{
  "norm": "rmsnorm",
  "init_std_qkv": 0.0265,
  "lr": 0.00992,
  "warmup_steps": 0,
  "train_tokens": 220900000
}
MLP neurons of a small language model. Each row is named by its layer, matrix (down: output weights) and neuron, and shows model dimensions 128-223. Each number is 50 + 12 x the weight over its row's rms, rounded and kept within 0 to 99. A neuron's up and down rows have the sign that makes its largest values positive.
A block is one neuron, or neurons of one layer that tend to fire together. After each block is what it responds to, as a language model described it from the Wikipedia text at the highest values.

L6.down222:63 55 59 43 68 39 74 45 53 40 27 50 35 78 37 45 44 48 29 45 55 32 75 27 52 32 59 30 39 39 75 28 68 52 48 51 41 67 54 52 48 57 51 38 68 40 50 41 44 62 43 45 59 69 49 42 54 68 69 36 38 65 39 57 56 46 55 45 66 49 60 60 60 47 61 54 47 39 56 56 23 81 51 68 52 50 48 44 56 30 45 73 55 44 52 51
L6.down288:43 54 55 52 58 65 58 54 69 48 47 55 25 47 62 61 60 36 61 47 51 48 36 51 57 41 62 71 54 38 60 36 83 56 50 57 49 53 65 50 39 52 50 46 52 46 62 52 42 39 54 57 39 43 54 42 55 66 34 31 63 60 46 45 57 63 27 66 59 26 60 37 60 49 61 60 56 47 54 71 47 53 44 62 20 43 39 40 76 43 46 67 53 53 40 62
Responds to: Empty table cells. Blank-space tokens filling empty cells between pipes in wiki tables, e.g. party color cells or trailing empty columns in election and sports results.

L3.down256:55 55 50 46 39 53 43 42 65 59 49 62 45 55 54 48 40 35 44 36 75 56 40 40 72 64 58 23 49 44 39 51 56 48 56 61 39 43 52 40 28 76 50 41 44 36 54 42 35 25 42 60 59 39 54 44 40 16 51 29 52 69 42 51 44 40 56 48 65 53 27 63 45 41 40 62 56 37 59 46 49 59 34 35 64 70 47 42 25 65 43 58 34 46 61 71
L3.down650:46 52 58 45 47 60 65 56 63 15 46 46 57 62 55 46 41 31 51 35 49 40 55 40 65 42 65 32 56 61 73 63 40 55 53 55 32 53 49 16 48 58 57 52 47 33 54 42 57 38 52 47 49 84 45 39 33 48 42 37 59 46 45 33 40 55 49 58 63 60 49 66 66 50 47 45 46 40 50 57 56 46 38 51 68 40 50 35 43 60 61 62 53 60 48 60
L3.down652:68 63 27 53 56 67 47 45 50 44 53 66 64 65 59 30 47 58 63 35 38 48 47 43 57 43 65 53 50 45 46 34 39 37 53 59 40 37 71 54 31 36 65 38 46 46 71 57 35 50 52 60 33 63 28 36 54 69 59 58 53 52 43 28 37 54 51 46 69 60 54 49 37 51 49 54 52 44 43 54 55 55 33 62 15 55 61 42 51 44 62 71 50 44 60 80
L3.down664:54 51 65 53 60 53 66 60 42 52 38 57 54 46 56 31 50 45 50 39 53 65 44 58 44 49 51 33 61 38 66 36 41 24 44 30 49 41 41 50 32 44 51 38 56 46 41 54 52 38 77 53 47 65 57 51 64 42 74 71 48 60 42 51 45 39 57 36 45 81 48 50 61 44 59 56 26 45 32 65 77 32 54 32 39 45 46 48 52 49 43 55 62 39 46 55
Responds to: Empty table cells. Blank whitespace cells between pipes in Wikipedia tables, often trailing after scores, votes or stats; also semicolons separating list items.

L4.down2:57 59 45 58 49 36 39 66 41 59 59 63 44 72 54 36 46 46 64 50 31 49 65 30 47 59 47 41 49 13 64 47 47 55 49 39 77 47 45 32 49 54 64 36 44 54 59 46 59 49 65 53 77 52 37 49 45 46 43 37 61 46 39 55 49 58 54 53 63 51 66 59 49 66 40 53 46 53 27 44 58 61 33 67 65 47 48 59 59 57 48 48 60 56 59 28
L4.down10:51 55 44 70 42 32 48 60 64 32 59 50 38 36 70 36 59 60 52 64 58 57 21 58 54 41 62 55 37 55 50 42 49 57 43 42 59 50 46 40 58 48 33 68 60 42 73 55 61 48 57 60 30 43 69 38 45 49 30 47 54 43 46 51 39 39 37 55 70 41 51 30 36 47 49 42 33 40 48 50 35 62 51 55 42 25 43 53 44 54 65 53 58 44 49 88
L4.down77:55 46 54 41 34 36 38 59 63 41 50 52 42 46 42 44 46 64 58 54 57 45 48 49 63 47 13 60 49 64 73 61 32 47 39 38 64 39 56 38 39 51 68 52 57 56 72 54 45 48 46 61 46 28 46 42 47 48 52 40 50 49 51 36 58 56 68 59 50 30 58 40 31 34 54 54 48 28 65 67 48 33 34 52 61 38 36 68 46 62 41 57 54 53 80 60
L4.down203:58 42 35 56 52 49 47 40 56 34 49 49 65 63 56 31 44 49 39 55 27 42 62 49 30 67 51 56 61 47 34 45 49 41 38 57 45 37 61 44 51 64 56 53 65 44 54 50 64 51 37 49 62 55 44 38 61 67 63 58 44 33 47 48 40 44 43 41 57 57 63 43 49 63 21 51 33 41 32 57 39 32 69 67 51 66 67 41 36 34 55 52 28 29 24 38
L4.down231:63 41 33 56 59 53 65 60 57 68 63 43 64 52 54 58 45 71 32 49 50 46 63 52 36 40 51 41 49 62 57 63 54 41 62 46 45 37 57 47 66 44 47 41 38 59 50 44 44 31 68 45 75 46 62 52 58 43 67 67 64 55 70 53 59 42 35 47 55 29 62 40 55 47 62 43 45 56 64 44 66 48 26 58 64 67 44 83 51 57 46 66 65 34 60 69
L4.down592:46 64 70 52 54 39 59 47 59 53 46 60 61 54 35 72 24 57 51 72 61 59 51 51 68 44 58 43 75 56 47 43 38 45 52 28 51 38 42 52 36 35 42 37 57 30 37 49 63 37 31 48 33 52 55 45 70 60 46 44 46 68 42 47 61 52 43 34 44 46 36 68 36 53 34 46 51 59 58 30 57 48 56 35 64 53 38 46 49 51 35 46 47 37 67 57
L4.down616:60 65 30 37 50 44 55 41 63 58 53 38 67 48 54 62 58 50 50 33 47 56 52 62 58 54 46 43 56 34 58 45 60 36 62 32 47 51 55 46 33 52 59 33 30 37 58 52 44 50 58 23 56 61 61 39 56 38 48 41 49 61 48 39 45 58 42 63 52 52 82 55 74 60 52 56 74 56 34 39 42 26 67 41 75 60 55 59 48 52 44 44 51 17 31 52
L4.down680:59 47 83 14 45 44 62 53 40 58 58 49 49 53 43 83 26 59 50 73 44 42 61 31 41 63 54 57 57 40 72 51 62 60 33 59 57 53 35 42 41 70 43 50 65 52 49 38 22 63 54 60 51 51 53 48 58 54 49 47 27 90 29 62 37 69 66 35 33 56 48 64 55 39 54 38 44 57 48 28 63 69 41 54 40 40 36 73 53 44 51 63 39 47 41 39
Responds to: Year-prefix digits in dates. First digit-chunk of a year (18, 19, 17, 125) after "in", a month, or "(", as in "in 1253", "20 June 1828".

L3.down6:59 32 45 47 31 55 68 81 46 49 52 43 62 62 34 44 37 45 50 46 44 34 55 50 50 41 40 54 49 47 33 35 32 49 69 57 49 51 59 47 70 62 50 53 45 62 35 48 69 43 37 25 52 54 40 48 70 36 45 51 54 48 37 41 37 59 62 47 60 73 39 65 45 28 43 73 43 50 58 46 70 62 33 50 41 62 45 65 55 51 52 24 64 46 49 38
L3.down111:68 53 44 62 72 31 38 53 39 62 41 35 70 47 71 45 60 44 44 57 55 41 32 58 69 61 26 65 28 73 47 39 55 33 34 29 38 48 58 54 55 57 43 77 41 51 61 73 64 46 56 38 36 40 42 34 50 58 67 76 61 41 40 57 58 47 48 45 35 42 53 65 41 51 40 45 30 57 51 55 41 69 58 60 25 46 56 56 51 22 34 49 57 54 76 79
L3.down277:48 45 65 60 46 43 60 66 33 63 27 54 44 38 69 57 61 40 47 67 46 30 57 25 31 85 57 68 64 33 72 45 50 50 64 46 32 55 65 40 63 58 45 54 26 64 48 28 50 65 29 45 39 52 52 42 36 60 29 63 44 57 49 48 41 64 46 42 45 53 63 65 48 52 40 69 55 53 54 47 46 39 50 39 50 45 55 48 65 32 59 54 40 52 50 62
L3.down626:39 47 38 51 45 47 59 48 36 50 56 64 48 37 49 26 62 67 57 58 40 76 51 43 56 49 54 46 28 28 42 51 62 45 40 49 49 58 42 44 34 48 69 55 54 47 72 35 62 51 55 23 50 56 49 45 55 50 44 43 69 42 56 59 42 59 49 49 60 54 59 63 36 69 40 62 44 51 58 48 54 61 51 57 67 60 39 43 48 53 88 52 34 50 52 61
Responds to: Paragraph breaks and between. Fires on blank-line paragraph breaks after sentence-final periods, often before a heading or new paragraph, and on between in relationship/exchange phrases like relationship between, collaboration between.

L4.down49:23 45 23 51 58 49 63 61 59 50 51 55 50 61 55 52 76 56 45 55 61 55 27 45 48 75 53 35 50 44 56 53 56 71 44 50 47 65 35 54 37 46 66 53 57 35 52 49 41 40 41 36 48 55 29 56 56 52 43 43 42 43 55 41 52 45 53 30 60 24 39 57 50 59 69 37 55 63 54 68 33 53 51 48 86 58 57 66 39 36 38 23 39 63 45 47
L4.down123:66 55 57 41 49 62 54 56 32 45 48 51 46 52 49 55 39 51 53 59 63 45 67 38 67 62 76 65 48 52 54 47 45 66 68 53 55 35 57 73 64 64 47 27 53 41 67 56 50 57 39 45 52 73 63 44 58 32 56 28 46 49 28 46 53 51 59 58 41 63 51 51 40 38 40 46 46 17 39 77 38 38 47 37 56 47 55 79 30 51 39 50 48 42 40 37
L4.down213:41 49 52 58 41 50 42 56 38 57 42 56 60 47 73 48 60 27 53 44 62 52 41 60 52 51 38 51 30 48 35 47 45 48 65 45 53 32 73 45 31 53 48 38 51 50 49 73 62 58 62 60 45 56 42 58 29 31 55 65 47 52 36 63 51 75 31 42 53 29 65 47 35 44 39 51 18 56 56 51 62 62 60 30 45 41 62 35 53 71 50 33 60 34 56 40
L4.down286:36 71 27 31 68 34 36 33 49 43 54 47 46 60 59 42 35 58 36 55 53 56 48 55 51 50 50 64 54 46 28 40 27 56 63 78 54 46 62 58 42 57 53 54 50 57 47 37 40 33 36 43 56 52 56 55 40 31 72 70 35 28 60 59 85 35 61 59 62 64 58 50 38 65 65 57 49 63 35 43 32 53 51 49 43 32 72 68 39 56 46 46 56 59 41 31
L4.down304:41 57 29 54 64 54 31 46 60 48 44 32 24 40 44 57 63 64 50 49 61 33 46 44 44 75 62 62 63 46 33 62 61 38 60 47 57 42 49 40 34 60 37 46 41 45 45 67 49 31 47 61 56 45 27 64 36 58 51 58 43 55 29 38 48 63 47 45 34 45 55 54 50 32 59 63 31 56 68 36 46 41 53 42 59 47 66 55 43 56 37 37 59 58 56 61
L4.down308:37 44 35 56 46 59 47 40 56 39 48 42 21 30 62 45 42 42 50 56 41 59 41 40 53 34 49 52 65 47 37 42 64 41 42 35 84 35 43 57 54 60 66 41 30 40 48 22 51 36 51 40 47 58 35 46 37 54 50 50 30 52 63 43 55 38 68 50 47 46 40 54 46 53 46 62 40 81 59 65 65 48 50 66 19 49 63 41 71 47 47 46 59 58 39 57
L4.down426:52 50 58 35 46 35 71 44 57 51 31 62 32 44 67 60 29 35 48 44 41 40 36 44 57 35 51 57 67 83 65 32 46 36 56 63 58 66 62 68 51 43 29 51 49 50 69 58 59 31 36 47 33 68 59 54 65 62 45 51 70 33 38 64 59 46 59 35 39 62 59 41 54 51 42 58 46 42 69 62 48 39 61 47 29 48 70 41 18 56 50 50 46 40 80 46
L4.down455:59 52 54 46 65 58 64 43 48 55 60 20 32 50 76 46 59 46 30 58 57 39 44 33 49 28 64 63 75 46 21 33 44 50 70 57 46 32 54 58 71 34 61 36 43 59 53 63 57 41 43 45 54 71 43 38 35 60 46 55 34 37 46 61 67 39 41 42 44 38 61 57 53 66 50 46 39 49 50 55 64 57 33 47 51 64 56 51 50 49 43 38 57 59 56 51
Responds to: Paragraph-break newlines. Double line breaks right after a sentence-ending period in Wikipedia articles, before a new paragraph or an == Section == heading.

L4.down31:71 42 43 57 48 55 34 52 73 32 69 48 54 51 72 39 55 46 39 72 41 63 43 47 62 24 26 55 40 41 41 60 45 53 51 54 37 62 57 48 64 62 58 43 49 54 54 55 46 53 48 44 29 57 60 63 62 59 48 42 53 32 53 54 60 58 52 58 23 40 53 42 65 43 60 61 39 60 38 49 69 48 54 51 46 23 48 44 66 48 62 46 58 43 61 44
L4.down34:57 51 56 48 52 49 33 55 71 52 47 54 27 40 37 60 56 50 41 62 53 42 22 67 35 41 41 72 45 25 36 43 34 44 57 65 42 42 38 46 50 52 58 42 49 24 72 48 46 39 74 43 53 43 48 17 56 57 41 55 57 51 48 51 30 63 65 45 46 50 60 40 38 55 81 64 48 49 60 40 40 53 41 38 30 49 47 47 49 43 44 39 35 34 62 62
L4.down64:41 57 32 41 54 48 54 37 52 26 52 51 42 60 40 40 29 55 76 51 71 35 41 39 53 29 30 22 51 44 50 33 38 43 35 49 43 79 43 47 43 64 61 42 50 54 44 33 64 53 49 51 39 63 63 36 60 28 63 69 43 33 52 31 60 47 52 58 62 56 52 55 60 63 48 57 45 10 69 52 51 54 46 68 56 52 58 46 64 51 55 49 34 26 49 45
L4.down238:48 61 16 53 33 54 48 52 42 55 33 65 55 61 55 48 48 71 51 44 63 40 53 43 45 53 42 52 33 62 59 68 51 47 60 23 53 44 39 51 53 66 42 51 61 31 43 52 65 46 44 35 54 51 37 56 67 46 42 65 63 34 48 44 25 40 74 75 37 37 51 65 48 61 37 61 52 34 49 73 53 57 56 73 34 53 81 62 37 44 54 53 65 61 75 59
L4.down453:37 64 48 49 61 51 37 61 52 35 35 53 47 38 38 45 47 49 54 43 39 61 39 62 61 46 62 39 43 32 65 54 66 39 63 33 51 61 88 38 36 55 46 36 53 37 41 30 49 59 49 80 52 48 39 45 44 55 79 21 53 39 42 58 62 57 52 53 62 58 58 49 44 57 57 67 44 33 59 56 39 73 52 68 04 58 33 32 46 30 55 73 39 49 43 49
L4.down478:53 44 63 57 36 63 32 32 42 57 52 42 52 62 47 44 58 48 47 24 70 41 54 37 49 62 40 63 47 41 44 51 56 48 37 30 69 50 41 89 44 47 59 64 60 54 37 29 41 58 47 47 43 50 57 59 56 62 48 62 34 42 68 52 49 34 67 51 34 47 17 51 62 39 58 60 52 61 41 61 40 53 51 44 34 37 41 49 67 51 58 54 33 46 53 44
L4.down600:27 48 45 43 61 55 70 50 67 31 46 36 56 68 41 50 79 44 78 42 38 38 35 45 62 25 71 48 45 52 38 63 57 30 45 49 48 44 49 55 47 63 54 33 71 46 40 61 57 33 49 57 20 58 41 66 67 37 45 50 47 42 38 25 53 58 45 57 54 48 51 37 85 36 61 79 64 57 54 45 49 70 54 51 40 47 50 46 44 41 53 48 60 57 40 41
L4.down701:42 59 49 63 54 47 49 43 51 35 49 44 27 44 58 54 27 50 49 45 50 63 39 44 48 21 49 46 45 40 51 40 75 57 24 79 38 64 85 40 38 58 53 64 44 42 64 48 70 38 68 53 26 48 31 40 67 52 64 51 35 54 58 58 33 41 56 67 57 46 49 57 63 31 63 43 38 60 74 46 67 42 55 37 45 40 64 49 50 42 57 67 47 58 50 62
Responds to: Empty table cells. Blank double-space cells in Wikipedia pipe tables, usually the last column of a row, e.g. election results, census or filmography tables; weaker on ordinal suffixes ("th") and single table digits.

L6.down292:56 19 65 43 57 46 65 53 35 51 50 44 56 35 20 45 61 41 44 37 61 36 53 44 50 64 46 65 56 77 50 51 55 47 39 60 50 42 78 56 53 51 70 42 42 40 42 26 57 64 36 45 40 42 49 53 45 46 73 61 39 50 43 29 57 48 62 71 65 57 37 49 73 47 49 45 54 39 63 63 45 43 46 35 49 29 52 53 15 62 26 45 43 44 35 47
L6.down324:73 46 26 41 43 56 53 50 40 59 38 64 50 55 52 53 41 69 48 46 51 35 34 69 53 39 43 41 47 43 34 30 52 54 55 54 54 57 41 62 41 40 35 52 44 38 72 38 52 56 39 41 81 60 51 33 43 54 49 65 51 49 46 73 48 53 58 52 58 45 52 55 42 48 54 42 42 43 36 34 38 51 55 60 62 47 40 40 35 44 49 45 32 50 60 78
Responds to: Date-number beginnings. First number token of a year or date, often after In or On, as in In 1748, On 28 October, from 1721; weaker on other numbers like scores, times, ordinals.